Weights of a small GPT-style language model, trained from scratch on English Wikipedia: vocabulary 2048.
MLP neurons of a small language model. Each row is named by its layer, matrix (gate and up: input weights) and neuron, and shows model dimensions 32-159. Each number is 500 + 50 x the weight over its row's rms, rounded and kept within 0 to 999. Numbers have three digits each. A neuron's up and down rows have the sign that makes its largest values positive.
After each neuron's rows, "fires after" lists the tokens most often just before its 100 highest values on Wikipedia text that the model never trained on.

L5.gate114:497523548411515494495464514512438540553577500404566472484466527532439549493498623480570497578477554553486540583521509453563490421476537453414461476514447545496504551523550505495506511512564546625484488609524572556451557437514513485459446456491523541565450509524473519513515308484481534506557512551503602496481546438448491584467492507460535465535514520490476471587507519468507516449502
L5.up114:423416487474529485420531474500455559537479481447576532491466565504487483425544539517574539575483436559472512576637529554472513466463487509473460567590450493514501555506456474551436530458509541476512472560441525537452496494551503475497437479523471480572557421548399453458497529532500540493555535473534559504506562466502469585546482505457400508529458447465418588531509570383521490496481
fires after: "\n", " co", " ", " comp", " \"", "to"

L5.gate22:464499513527563471393523483468448492571516476561560543518481448490491544446529553514525482508481617511473505532507464565567480467432547330523475561543459506515573471488422461499471508551500462483422387518490550456553484503504500459503476556543510467504550457444406540555453486477523450480530509338499531486503511356535472541518494573573436440495595468447465574513513496423489441464455
L5.up22:532467484607477544410620536592436442499540542480461566409447500515549455582503525437559465545500600477502470492474457437487444554502486512544562415523462505560539487457496494542566482414544470501555519546537541621487492453477432455537475513544503590412585526604518589503529462485611502507552537494497423599458559381492513505487459567519442546533495478460523553547564498426491549521485
fires after: " re", "ti", " Re", "ic", "g", " st"

L3.gate324:546580491534516484433533475486448495484509484489562596471469488482548501445604520539576527506508488456485470491414487528553471475441488347513522554451497530463511550602457511540389577429511474503412444447433424525494500522600449532456476508483500437475480434504512485425518509514429374514550462484490533512467509423528486613562486529560552519492561473474460536465487504480482471461515
L3.up324:471547509530438428435541501444484558551491497494564507478455554453417461481534547487507531468547497531479436493426537472549467488576506466425570435501442551526481561497443404499514527417435469543534507560483425510510502492548480408563523497466475542472509486558530551440389546636530327549562481471453450533530465468490595542540487433444445511535515416476561513462388495530466434465522
fires after: " re", " comp", "g", "b", " Re", "ven"

L3.gate382:482492448472449502545447403493538498558445504483517480509536473500436440366511523552582439442521521511431459526466468475565500523517447506447519450544503552474483508364546508447510476499394501539492517475570558567396557573543496486443528495394521501582572523468449565393488509469511430450482413511493556529528520416596371464445523470451542542496451599416414507537489470467475386485523
L3.up382:483461562407526555468495525498466470450625540545465510559484483572478542559635551583574420484522442518508506437409434559528541440544552528497406496481541484553502587389488486452397477528516514524479491489467479501540467532480460445536482485516476465552428499485484501534493474488484520580570527524547465373459409504495610381504439517453473538480512436580476457497456560475629514553483
fires after: " p", " vi", " f", "ri", "la"

L3.gate125:496413479404492500436572508548491551573468501403469590538587470534521502523500466434444534453458591522481507490453470408497388537615529537568537537442505480380550550597521537485509582482591460549469502434475513509536506579508417443397483539488551485460443485500477539560439417529420385481483516506529496486569505516476535453513542611513562541445480494448493544550593529492443443474458
L3.up125:464472522483545502550422538506425462494539466491486467483566475505538522460379566514495468526491538568413601525466522373458532462611512488511554529532520447466454480560537505564426446473519418510476450577497510466604527472554497428485559458513420499570611412441437606420396472479474512522408481501499469591444554485479547467448396465559497536545587537478488537513537359538444462511518
fires after: " Li", " Ch", " M", " f", "T", " T"

L6.gate344:467518396555459495447489439544448517513480552407524493411482449516491524576557501503462500455479550479451432416499446398485577486538567555469496447523581531456464549463567494482480539502447524622544515516500492496563511532536496495411571550483550452466517567528486532435466573533527463422537501415549544485575540533510402488463448455466495468559505503512440472487462592484412420431547
L6.up344:412468470475511495528549520461414487539448516500520463585501557471455501446541557375545498545490502471515581513497483454495505482441598481487424441407468528481519432514501509513426530494563486508387551490537423378500416455532439500546464510525620465495479481461475545557508535472450509569523491550538506530566436488459443466471434428489566528521553545506598472538556503491442556616509
fires after: "vi", "hy", " F", " f", "V", " vi"

L3.gate13:489506514540505452474542514460509535540520534480506488527439454614515509609495524511475435554619503462440585558552575455508380553421585511414467457446490575603523439430562457524471510445482447428514453501556545468513512494499544557520468444540531478479522441469517525580519508612536563502448579454547471459451525538459521420528523503432506459437494485518488549466447503533452489569471
L3.up13:579424504494488510443534439534386541494496448480461475459550626468527517483581480494577418509544482424481513569511527524489515486466450529537463343593455460602475484478485548549446444462478464466555496509479587469544501558456559479443493416382449428446429462534467443489550517532504564465580483548451480554566483531469512548408572498538459425483558483500516522487524521475518497487521
fires after: "o", " D", "lan", " O", " Al", " do"

L5.gate455:559566487505380515575519576478506530444473512410550460473522442524460427465445523519508427507424596528543470448509544563496496529481489583537428481495483528496505501644469548487496412492471533501431502381504485396410457483551521454408475542602442466565480393511399429467491518540509584520489467536545559557518454508482510482419404419483486531439471447509474535450483483492525455541564
L5.up455:508518528493485524486472475486558468452483414500470407468537473505468449363558473482398454467476523501474465466390511560480433454516486532410509463455455481514506545533533471511453503456463474534489619617464491526464470502475477481476566462521530400599379527459540654560580444495440472546440529492509519461480528427439570399499551386503455565541472492470569492493532405388478413543457
fires after: " ", " c", " f", "av"

L3.gate112:622453515538485471410460412465516498486508449542508516485473460419514494487483463475582468490486453549584444591623644529590488497487526520573443510572566548559528602482488532433469498521569491361470564493472432483459533477549434551555458521504433520419522478471495473477502582509515471510581453540528472506460513496458494425568470465621496543495539437474528513533486566447496445559537
L3.up112:576497419490412508514515438530481506565593462501458467413511547452555433415502502510567452464457486464458550595394588523547421434490495476553530559456432456538478467563498463591424520420421547565500519475515525522473424598489576479501511511431509492536499496513515466531465544449540503458498479562547488496539535526402453389492593530499527584577531424520492482555430517490483498501577
fires after: " ex", " in", " me", " tr", "s", "hi"

L3.gate150:481450549557466514484485474420524449650461470491618482432531502478522475564522529584545538502550443470469425500518530524581589524442538514505512464525501499575428519482532478471557562599556440495547498447472602407569532611526524491430538534495478463360523534498492433459526495526457515502523459441411497504464498548466538523517498570475504497419524537489468463466433508492491463528518
L3.up150:462524541420449596551586378490480502549508539425503439555554436460502495593527527491516459428529498505453527521487536523479483513595489527451556506530594555530471522570464548452475480506584508535524439583451485534579623525473558541405467475519474499514497514512457440598400554519500535550454401546544425433482477446422484471575517411555577413441548526484448505433484504505429594516561
fires after: " O", "en", " De", " Al", "re"

L5.gate228:547484433490502463543520457465545472525426378479469486538510522558563490512529399436512633473546436418489496493534478426530449606496541522453516354485565565517421516464515486489522539470652502471577528527517503431552564532516517544488473499422516507426486577430558459548509472566548462534491490496419444516609508518437493581506526493594468475436611402548567548553458563510527579497493
L5.up228:477555508526529416419495538459345474561532440487456438493439474430515511583478517323501432459480505438507482440411527591463610509495470545449459478470439411495462536524557519395502415522505493455511451500476520481578437522475556535383476531432594509513466441411530448436439583507528430418515504543472502554477455494524477458544541408476597455397497465540482503496511615483453560401448
fires after: " O", " Al", "th", "tro", "ct"

L3.gate101:432529502528567562551584493461554517497542611489601526549454475541529517529584483503407594467478502506482483486571439481499415530467491385458474501506537509551511594436623438505545628536416574529455537488457527585555536507518446486456469481473516461563369515482501583520602430503497499544517490491561464509407515464524486486361414509498506577517510539485454512502510538496415514479556
L3.up101:507432513427565473513584494449474495482531578559558536481476463570558562431414552509584470527486581509578518629539518494548470490446526521476457634424410517459553491492492494536539429535576533529435572554535610571493544439477445526547512398531444424548479489463466495513616512509483507509409534551573541481472564458483407502528523479504488539520553571496386573580552502544457510517557
fires after: " re", " co", "s", " be", "est", " win"

L3.gate447:496568445411467411427543477488461446465524478511543541467531547427406495436519552448481557520437563455496570522509450400482485426483564360618549541403533413590497549634466453492349481529508483545516456525433411566498539470613465572401563507494511480394483448497459469563523479536516496445531495532476535495499565491456567485495471505503445528535553488492501597538472479509575454437532
L3.up447:376490535466511452499531509488499517483473519634475544567539473512454451506493521480519593512469463514538617491543526398504457561493502506530478446548610488636532457467496456519451518520547562549547543543502492533481523498493583522488514425508562588541565436502446515553567524513486515455521468564501476425458530556538573537506562557425463532528461545444450496515531461473461451515614
fires after: " re", "x", " ex", " Me", "ed", "ven"

L5.gate497:541523557477525478509484481539495538465537393528590478523492466514464433465470493620459455555492465402499515427626482517467455525482540664466483580495531482530459543474596489506526477502424492504562528518502494543520517444478545485499475568397533406449521461505535500517538486511553544554583450546489436475416598441469512560488488505557474581490521515479389564512552563505479542445535
L5.up497:617474553546437413395541544579374487469529504503431469524462570472501556533472483410472534470466524489491400534534473570542534410527422502468454411479518519514438514523379478441539462575464493467530477494428464449553475450473626550497473555501499476405500575536536551511448530528453546446510462525465494422432554537525506515554503443519542455455501540554496428550447563445504611440476
fires after: " Su", " O", " U", " Al", " T", "e"

L6.gate156:451440433356574407445461501439555509563536545538561472531556523465417431530437562554459579486542495503455571577469518608461482440541485419469513448502494514550521417597432498455462538511461518519494417490474435462544616464556472450596595469520542512538513444536493473507498560578420465562507462532516465633443436512499523523506496417510500547465588504472532482484453580503486503546515
L6.up156:503418577460567604464550547469542495490559509472390502503623530428414470496527528552555468533445491541462572503438534470491548448478483498542436472456496374526534535460541560486510487468478457525495459472517510609412447452562434515571479682435556531518485583574547461648526479446487477435442456543581503422479464467428416472551568507528486586541504442472562569517520565528541461490497
fires after: "ra", "c", "p", " P", " st"

L3.gate438:493528519382552441492443504523462470479514503565456510482519569500545536490452536444581481460463557561473445519510500433450484415490549436539495495513379444411545510511580565574500491446560375471561494615577520432461469516494398518474510448510437434499581482475567537483398545496497450442519523565508595439522717501422477515488466489457469415555499452550476487510552459472551474535530
L3.up438:475617492405525590470472507544466544594509527400454594500507523563616490586471580587493514508531553600442425481529525532599506485560524446512433565510538517462560555468485582508459516453459501612598475547510531546523491584451537491540478510555545551521574498584543473500458536616477564509562568458545431520571454525486477510593555488490502483522542492491581434504534508430505523531454
fires after: " p", " co", " comp", " ma", "n", "l"

L6.gate381:448416496454511448504617459458522523525458519414418454463465537414549543440549505436403385477528446471447595546551517568504507491417564445455591532445495429553519513504543411498399558512541505555512457569538608571446469466551456496539555435431452497553438501494565582524463534505509497511644471480555489486460522516453541520503474522456497537575554552395453484583563484474562498526472
L6.up381:507477504512530528439516476547489548480470506481491428563508592506546449523569450476429509527503486482522493493587502459473544481538482608444525516542478502375524483548580465461412530579376466428442371493473446412515501506463540494570583546565442515569553437535543498466554471550510477507490603428564380464576519499477600592466449423495601459466422535537495517425500555432434545413427
fires after: " st", " St", " F", " C", "ic", "at"

L5.gate84:460548502411529545380502514471411437436486524554509486432448467451466455559539520516611416546481435473550525505559535478437578450495473505396526442542508427478471501509569558455487480381533569473548548489386638561525544491449529505467495463532459564528488380417430552473479451484495481493463571531342479474478447401507493558438421506515562487487505520587498481511466560511507498442523
L5.up84:397548569488442505433537462532415497482519521579511569464427489457531538457410515559550499471514443608474551545501519488430558380540540489523426405461498436521536530376546441572543447424486574460556508461462481548485503472466448563531517433535518489592490486456429574476534474414522532557539512486472496434453512446456479545503482524442419538510468564506541425444525540485458592434565
fires after: " ", " w", "el", "ly", " de", "ra"

L3.gate234:572529511368544464513484493608508448553458458541496532598456523523502447512520541437556541537351503508529442577485563649571454548561556505524483400508519556551467579491531394568489533396556516455447551504546589554451495572517470471508594470601523460501584490519496493503491482587414380504493546503549589529525472529488472426487416436477484562453518624481539526559509476569510464458518
L3.up234:401518435429465545451508507511554466505506593653555532437491450466427509417532550531505469523487464493480475532494512467603483513484585423511434505490467545585572455406463427475365502475501560542484524527504474539442415507527503581594476503584462486595519454515461542466520414446449437555434457546530541376479416487478563510536589495491472477498416461486493438541575503506488496480535
fires after: " st", " mo", "M", " tr", " comp", "s"

L6.gate63:446537520411524550437429481437577551515484586477541485548492478508542506411481585550502600526523461523488482478436482482510507499405530513514415579433484486640589481470537476491514582480424511503403509469427513484406490491519560545453516461473538492483504541502475562593546462513522568565516455514530543479453532482481440446482512572497468502518618477503498561509566582506518426484575
L6.up63:453558478525432521502575520511543553471433568605628388499392459498452475539473502514493579458484494458473469533541544518360514543569509559479527414395511537544555490474493518504476516552342504556532474436457589459459564490492473470508445459486479511536542430527502495624469569525502565543476540569554540561480436517507507438483546464494502504569517485486607456477588534474528484534516
fires after: " F", " p", " P", "F", " W", " f"

L6.gate401:511536567476547470415529496469448481505580507561440476505429564477497459435451489467424499528479401331533516541492523425471445498482485572481447500497457528607475491526501466499515470468635402518521462454555559498503534497510550387523569573462512494372467507544358525486467510500474429542566470505592483467537510400578541575513498597500506493501575470424464478564438526406497522467470
L6.up401:556428545442431478473524541538545479480550448472471523435501512444544418488551488482392407483479562435500524450510564563471523514487525485547432432502472503518434437571556445519511443423440464469471468541520538543378521434465499477440552542471507452426508502547485466497530458448544338532583479450516552443488455414514492490441569544565463595575578455543495526598476539412420568520586
fires after: " st", "fin", " For", " St", "it", "in"

L3.gate97:471506603425397437424486449476520516421533414541540472483446509507497470638472499482422466498437522455500535390476527465458421399490521546549562547552500540552465580583437506605523501530510538455536493558584505482470437566579473548477511436538505499554468471453489519574428406541441492426522446432494491447452452507480523533542460431438441479571463559527462592427487449465458535472552
L3.up97:447569537452452484450533547464425512458504479536535404528478528516462491464526498465545464427420446547469500492472507606488504352487485590466458388565463482540519551497544533516584574479590485461533527519516526540467482433542499461419481449438470428507508514465504530552428389468487513588546503543435520522467504518433513505479426431490494523501535565507469566501489498506559550572511
fires after: " ", " D", " T", "t"

L6.gate34:538411496485521440414402428465495465524487557641506493492478513513482567462477584455554460506496492491512581594525587588543424430506525458487467503452414453563537473546511455522481536426528447506533463502430575481523479527514440551534571485450583478512492415578491525530423457552586425609554502455468548535578368481444572524463457438535483536555628581578556494481483518503502538485451
L6.up34:541438420463473464572501497527509468502533483523490505487413537442462439588553524438595453454439473526441512488435553558584542534512493544395542477498518510424523512471605478502466449486429571409448458517476543513368401525430569503460511573501491511549470480491403616426524516485525432550572383472430419447593482422459542511529522513508495558548426460518482510433446535518502444430566
fires after: " st", " St"

L7.gate256:404447531405473428348518521447485547461435436520516468532440450504458552435551451525513513504504533455528413467541452514543530458461507527462462479477491476498484514442570456487554559602492572497502452503371521468410358556524487534499500492580429519423419566503556521442532477569503471576489616570483573499502494486468534402538548484501500490434517485434468568469547584564439481456512
L7.up256:537399544432511558516500560502459514555514514537443500516467574524506486422503445471467499485470598451507493477486519578616527461505556428496510537420409470463505544533472404587563535550484447480575437487470552510541491565471508545538522400479518458565493528506516513516497450453449484492550516494527488519547523517575472490485432530465522512483642497529381489455447503521536513570499
fires after: " a", " to", " ", " at", " re", " with"

L6.gate85:469483535535554495510406468441539442587525517500425539543590560583576480534442447536496468435449408515505593473473564497510541644428495551491450504528513592481387527472494511508518536498518443354442550496442557387493492515528519528465513466456486511450470455523542435551494462570539463608487441545531418426543546499458471497535477527512635474427592534468508598439467464487519513534484
L6.up85:452552450531544444468356581476559463536452621540506444548500446521485462500464546371471530494482469454459536461444553532581623453518483440471564564552430458571493458474502548372532568528430476564480465503504520439564495468542552471581511559527502573420458517479617485594504454580534548470529452538503544538462484566438455532533510560453493499525462536471447571590451571480524482550485
fires after: "c", "li", "fer", " Sea"

L3.gate79:501459468532474480393517504453510548500520490472538399520472508471452466539446562487562458521531428489461546484493574461501622536449513530479506528561529535527543498479480483536436521503596526423346554540422511589542522524577494581518494508548559621424520503518419527437537526472481461476530518487529472515486519446520515530511452491545472468454545582450485588569450427463573447418465
L3.up79:532590370399497551506485505442428549508430513522553465459457502463471579545404459540490489445486492561539438443445554532589504510535512506493552500420510481493616541551474416516498437520404398512436491483447421558389503415573478587486594478477549505454430522573443471462469497534487490452492553518524595502506432548479603501532495505532438446490481532488496557565499452533536417504520
fires after: " ", " (", " H", " \"", " T", "a"

L5.gate517:517389465478500472461532508478462564504576493518553551482529545598465549474507467547469469441412478523517512521546463525487509457436472479468557486519527479546543534499576426508525554547464533480527490562490448488493533437580477496468521519462418443444454428506431535405511475547478576507558485502524555522456474408405557528517474498487603582539568452554457487541489482588508475412537
L5.up517:437501438403474452448514530513441518528547484570563511482472545536493551418493502488523490456442580518532567584565510482492481518424492423513564517515499430577542586601479403520591507502574478525500486538548523440473506459542424525469460501506492384525428471531396496497543483539457563497554559465544591460447492448421533513508471527469567602532590484552503482520489404568560498462523
fires after: " re", " p", " ", "s", " in"

L3.gate87:514471615512472427527517476508440524621507424487498344514514535373447510567456482456565465479545418380431537482430498430516571474473571574517529418523562411561474478474454485486514455506587527461490506534572540522538573498525409559453556444502430523579431512483473559555461599475474521535499504477531482489561485478416597509484520494528494572525558523505494407450528481481514486516545
L3.up87:509509544527462387389408493476438435616435390556518457576533431463465411544466515554451489470572406487498512415428478569545605467378505497536494502498520505549516553462503542607459498484522507489555511511545530509483543561540481488448501515444510529560477544460450534460436648490540454565516470536473509434422503508505559527472581552542512464489566467432508532527431490476452468432554
fires after: " De", " H", " O", "tro", " Pro"

L5.gate292:437535538526474519505552462591498565446513598531508466465503502399567547560513523513565423501479480471444508480527460526476397480518560604467460511441367468393522471584519550496454482436458500430512465488535497461519492573529441552424434501494495539436571460536422491454464537488572418500550563453445575436564534474440446525469483472478455614458478484502605604508397548593551572507480
L5.up292:469570616502506573486488357503474593440422512537507529413443502377467562387515524530475486479457500541526508475411425493490429469531487533492518483508469493450516550457529407593522548526483531458525526606528615532502492517440473529474508599518530435527517557517509570455464422421489481490532493564456455465502537469485493526478426476432405602426482490448494534567463499554529594532500
fires after: " ", " d", " f", " vi", "ly"

L3.gate249:526422484413573452454565512490460532515524520598567506465518561451489462544574534497492436507445454544425585607542433504571467482442543443426439518461494503459580563565526552507338481527541497478478541503568586465480470365484506550508508460494498466474575419516469581474570499461434432517595450521557490446487469476482575488484377520563408599473557545512431483497530508479505483453572
L3.up249:424572462493506417537499575468593490538464568571523540492562545535445530491545495547549520481450505493469477575571590552545391528577559501374472510483546611532510477479466508431522490477494535522456497486501468505512520480517533463616469487423500442630423534434444572455531436543495577567477493425473551462535483477473417558358444553483475564534507559502445445552522532587493480466528
fires after: " st", " p", "ri", " comp", "re", "udi"

L5.gate549:453393532459463414447456446525476447539520506522533463502573445534510528551581542593438426565507517502533466442394503476496460489457494503479487552449571554556548415549435512568474500545519547428452548509465499527540556445571478509520510526558418470456555498499428500496506430517521537531415589513498552561459474421446568520453512482584534491440442538489500564609473463564526563490532
L5.up549:420423456543566423496484442487564497512433537453495567564518544482549525456520532505507568446486546515492407471434518570540460494523486418500576465475563563398598436452555431496550552578574492510501474388434507510553489562466548554576600511530487507516440588505521452464463532566479441467429570483552491557589454453504490570473600453458508481527581470518465474473486535488446490564543
fires after: " re", " con", " ex", "com", " Ro", "g"

L3.gate460:553454497599626442454555487519502518489509438524501601473546499443464543507555504541543564522418555591492526529526477562496468482460485387516556478552458514462478470595419447540398565544457518495521482533436625505462511378465464533494518509503447530423582426461461501486471438496556484431538568457629533468496457488534450513547419529492411477543591535507493530510495466523484473569502
L3.up460:489406534508565487447517379512547513511543479512556529462502500506553522544519505656414555549566623535489466424549446497438439487417481503485573455574504553450432485553406480576472546574449547572518528462496578522500534441569455574500473505569484554497573493489441540474502429562585474458493562489601432458469451521552442455515491539514439531532598446447501598521493485530510451512482
fires after: " E", "ti", " re", "d", "hi"

L6.gate368:483487449518495494475533612513488480468496602471463490477395537482419547529580525473524551549457537455465552467468435476457505499543471507565493548527474555487470510518471484385543496589600476413566364452409537558446496518454506537479446495479568465498439509470477526576560483418436542494506437596417500583483491457467547542559515589536553509611591470512491494497482487519514465530470
L6.up368:385498555496471528457485534499502492495452529449474514470438481486484476340397475411515468483447435552467540454509477535559564494557490493588510520533524521475550488550515510504552467511547518501540501484489462489532419488552539470532506500499481502538561560414580570612540472623414538447435479484485588486442546519466576515581456355483514493534593517399463484486506522564609555501481
fires after: "re", "n", "p", "k", "N", " m"

L3.gate350:452575479533569550498436478401475452431406528580515556485463485479475573490510502489528498535418469532504485474462499551437486489418475474468507585558509552460487530524504492603567558467500520371358599455421430407398485517464518556509540481439504460509435474484489558493538585510531489509515507535561624474445499531520516460543398549557476456486414425449465509435564519481447560453551
L3.up350:491543426515474526500493478473472465494522351559405495522601479571530597523462450592440544562560530433587465429521482432396427466502457484464523501569544525398427495516444535533530558535562487462405569469477424487567508540533559539556570434531475474433511426517553508453490475493523440459508601505485570510476549597490541436437449500522575459464504527507405399516495525544501519526529
fires after: " re", " w", "or", "st"

L5.gate570:386499560447455562464507527552522513418543448491507496490527521510520457443367415493569452437439560531560472448525632453487508448448570499564533514484500542551465503559522475465414533431524489471518493555483507479472539547513443615391495468486519536570490424478481519513455465403491543543484509554437585533463541430430561555505427512473484553536465603567494533542567443436578556479503
L5.up570:504558504555551456551534502503408504496489433420547529491526498480412525427486488392591472409455533519508494466488593443550512505497500609474523405491422596506629497505484484626442519503484502564540507518479488511483456513486510498484469431457448547615411488513502517459457464528472528545449509571490477434492487457442527445452524509501385504521529606501481592532605450407579553407503
fires after: " ", " to", " c", " T", " h"

L3.gate398:450454518518403547497518529490513464511490515529498481431525431430426528601496531528437488503454534527517464494477595498484459515369568390497525377551516504558466490505450491509486531586546532472444467611495495608497549415544547552471512525427485465396513567476420472433534452507536444523508547559519631462483471444494495530479411509481457500524512500494444549492530544497520476552569
L3.up398:535489452404527482466458440516567603557509522525506499503493509550420527444468494479499578565493479504534492479475499455539465395446505503444481462687447532644528571519508475570431570490512596520463555586455523495508578557483549582530462484503519457497553452559496498523501502557463590508496526522541477479518575500434360484594529471465470627535619468434443552540628488538605559474588
fires after: " (", " ex", " \"", " un", "C", " re"

L7.gate455:522480572340479548394473510464527494511422528464530457489546456526427450491583493481516476575460481536510521501483434510510540541522528474519543528526396467503476521484507523464460618585454437573566524578445527501502550539541510436499504554538520444517500491476452463542551557481554486474462535552514498571455562438480533533594404633502472423479528410505455484499527459537572500431377
L7.up455:570473501515487565546522572461542545505483537547516432434546455515479522572529518451591494534527567512558462463598439519549532414410525614520567359525522435511415533529538477471404455575429496493492467490547512484452517585530506464497514578474438425470479503496531531577546402424443505501508595603558523455495585458544528410497475647503442524498548463581454492451498559494554442445444
fires after: "p", " p", " D", "la", "o", " O"

L8.gate105:399424592541543490487371468489459484541372507486469509523404526520414524512475515499582490454502402461523568486624514528451481465413586461475497430526506609483507632464515497489468522485478471501491451529478471458408527572551547441543555543477522538465450465464476518434498492539406434439552427454474485493468499583422491474462418553385414560623563436519464514535546501513494408517456
L8.up105:374525542441506608458478460466439512582486463459506532578568504610495510558514505562581486508547492603479494490518557566496476456475526451456590476447520500453523530555405474454495546458454476592558473530566539454446511551389503344497499501536535513587455522516552461540487549554542580458442478507522550388486478650509427423493429515484482524602473474556535504487484530496380523580494
fires after: " comp", " p", " Com", " qu", "V"

L3.gate531:506401510533490461454466446432532429521515483478480506440462480513427447535508496486485512444478529551564462450499545484504468416376513497507494453496525587536467525551450546492529449518579519412490449563459599488533556460558450554528487500443490393422508555480523532420472360481481463583693526498499664434415560467438530578453416485491539472484467571502462611514489470507548482497613
L3.up531:600416573465479482465567457519503497424529502563442456513546548547537544476478450514439502528472543464475529558471421647515512526538500514540601560529485424521457483482478532555398401463558535461551481539396584444509493487507407551527469548496569428552394563383479555544513515558482522468490513566473503471470519461468543531467536471444470475527604448464456545529428504554513614502526
fires after: " (", " \"", "-", "—", "s", " "

L6.gate497:420532495455560524423465490444480535569483523461490488443423480456431529459552575464427598457565583482549501460467598467515559527536539422494454485568536496539495566534493380520536522553557517528495495490431522469530481490509578422542571551557526563505605551542436477451514576514468518577491556523481623460527583414483461474476432447425483582486463509495456549501460515544499538500493
L6.up497:457433483511555376506573472513539590558466460564450531460584637465517454568509615471509491467506491497497454554523567518446519510475440425485515551498501516401544478601495487587508453560568563458571443475468529440561486637523548510516524559527487445504473550581487494530527450548479444530488514533488466471522442457480466571537495532545501546562550453511485453527396535505467531495539
fires after: "s", " re", "im", " ex", "com", " comp"

L3.gate290:520618518492541453528480451453428499428533447509510476469480510516511468428534550472532471578519490364436484544466485415429490533476555394404533573470527531502445502437615465520505507491532455445406556441441533494495469439450460467477548490518507426494421428441424517429564474477501525542368481436461479499509511487484540428463461488482528509490534543392443492538480524461443438434500
L3.up290:497498477540451550490462519512438469472426443526407496507569497485469552424550466503558430529560501498494550632536487504488525573506503494448439448551500481481497585429505428536503504484461444465525524558561497485392462635471446569528482482468517500613478469554486519548599525475492534506540554551403494494505551477456462486383542517518529485515521607446475410441552495562439506506575
fires after: " de", " w", "or", "n", "c", "ri"

L3.gate217:416527565535546500455535456445468465454535529547507546535461526532567476448547573502546571464437426485531570432461457513410503381503450510492514536531434459465430572508529452588570526479475523486450441602462450501559566473459502544501499486536475401500460447498462569410589421481520568534465505497533398415443616471515543460420476520468571493641542488391501440481503459581570400476548
L3.up217:453505532558433575493543565476389567474568419433519494491431438530439517535516481475521503576480584528524496591521504533467539485488521460516477514533414471506495464557445414480673442490522573367427463637455549473523579450511504518490559520444493468515522530391472494479452453514587500495537496542490531397412560471453484580432382494517448476565425481505496470580589492522503526448494
fires after: " ", "s", " de", " \"", " ("

L3.gate457:548558494461521456471451476417497482542564467475442593478472553418498514464476431442538455542470533536543529538488534487546516434405475543461453466553461546483467601491499520523444463547496631381528545467463650565488434504482510452548533463560443519460459464549468613382461510533352537469602536540464533586487535493466554514502536435464521478491527504455508573518592540533543411438466
L3.up457:474586478555401485499484481495479480474461481417531464446409449531503492478526549429581484476357513539537634598436551536635499448447482477450512531523536477520548438555458470580553437478537555480451541492513505501451464477447417571457535439390443492445484444427539579509435402520529506456509580538524620487455514491512520424402511540527431509532450493537545510543473488491539510542530
fires after: " \"", " (", "-", " in", " ", "s"

L3.gate312:464400575480503492521532464480536452483444463483472496540530512500522471464461574437514512485459496485488495437431504468476516534526548654604492489520454479411416533594495519538412522419537486500515496543604510411512474542459495426442540469407472516398577515509416499538526472451451422511570445489506505462442596592449506431535396617403455506553463543438511540517540482478486518496428
L3.up312:496548520534439564461553572534499453464495413581553374453496445551542649496537508495614518487472456464475548562486415462478512378419545468541543520527450452453497533508531455501452486447515434468415568519457567465526471488532437485467587456441491568513413435531497573473550517496520510589465504539534426478498522450504531462518400522494447490517536543472492484624526429548464481491531
fires after: " f", " T", "ri", " d", " O"

L7.gate364:500501543436486583432423458451483413370429455473433560513481474475480474499545447574469471502505537506483517562474437479551540456480494496537382394514547453465359520422498514454565539482466440563548538482454477514506550502552498553495493520522495483493446616529504524534487612513553477553405511436530530498410546507585493528604596553505439468508379461453509565485446531545520487538477
L7.up364:532576528473502437542516444478479484494433388558524482456533560525532460439554565432501470551464511516483503544664536532517512416488502487502486362515495551448446499496457521528446445489544504452552551471534533469432630405544470520478510492545475539507401551564445523577519458487474495479579571546546547435561562476532483466480482467448499456457458591493531571524508561464523553539486
fires after: "o", "b", " I", " O", " co", " Ro"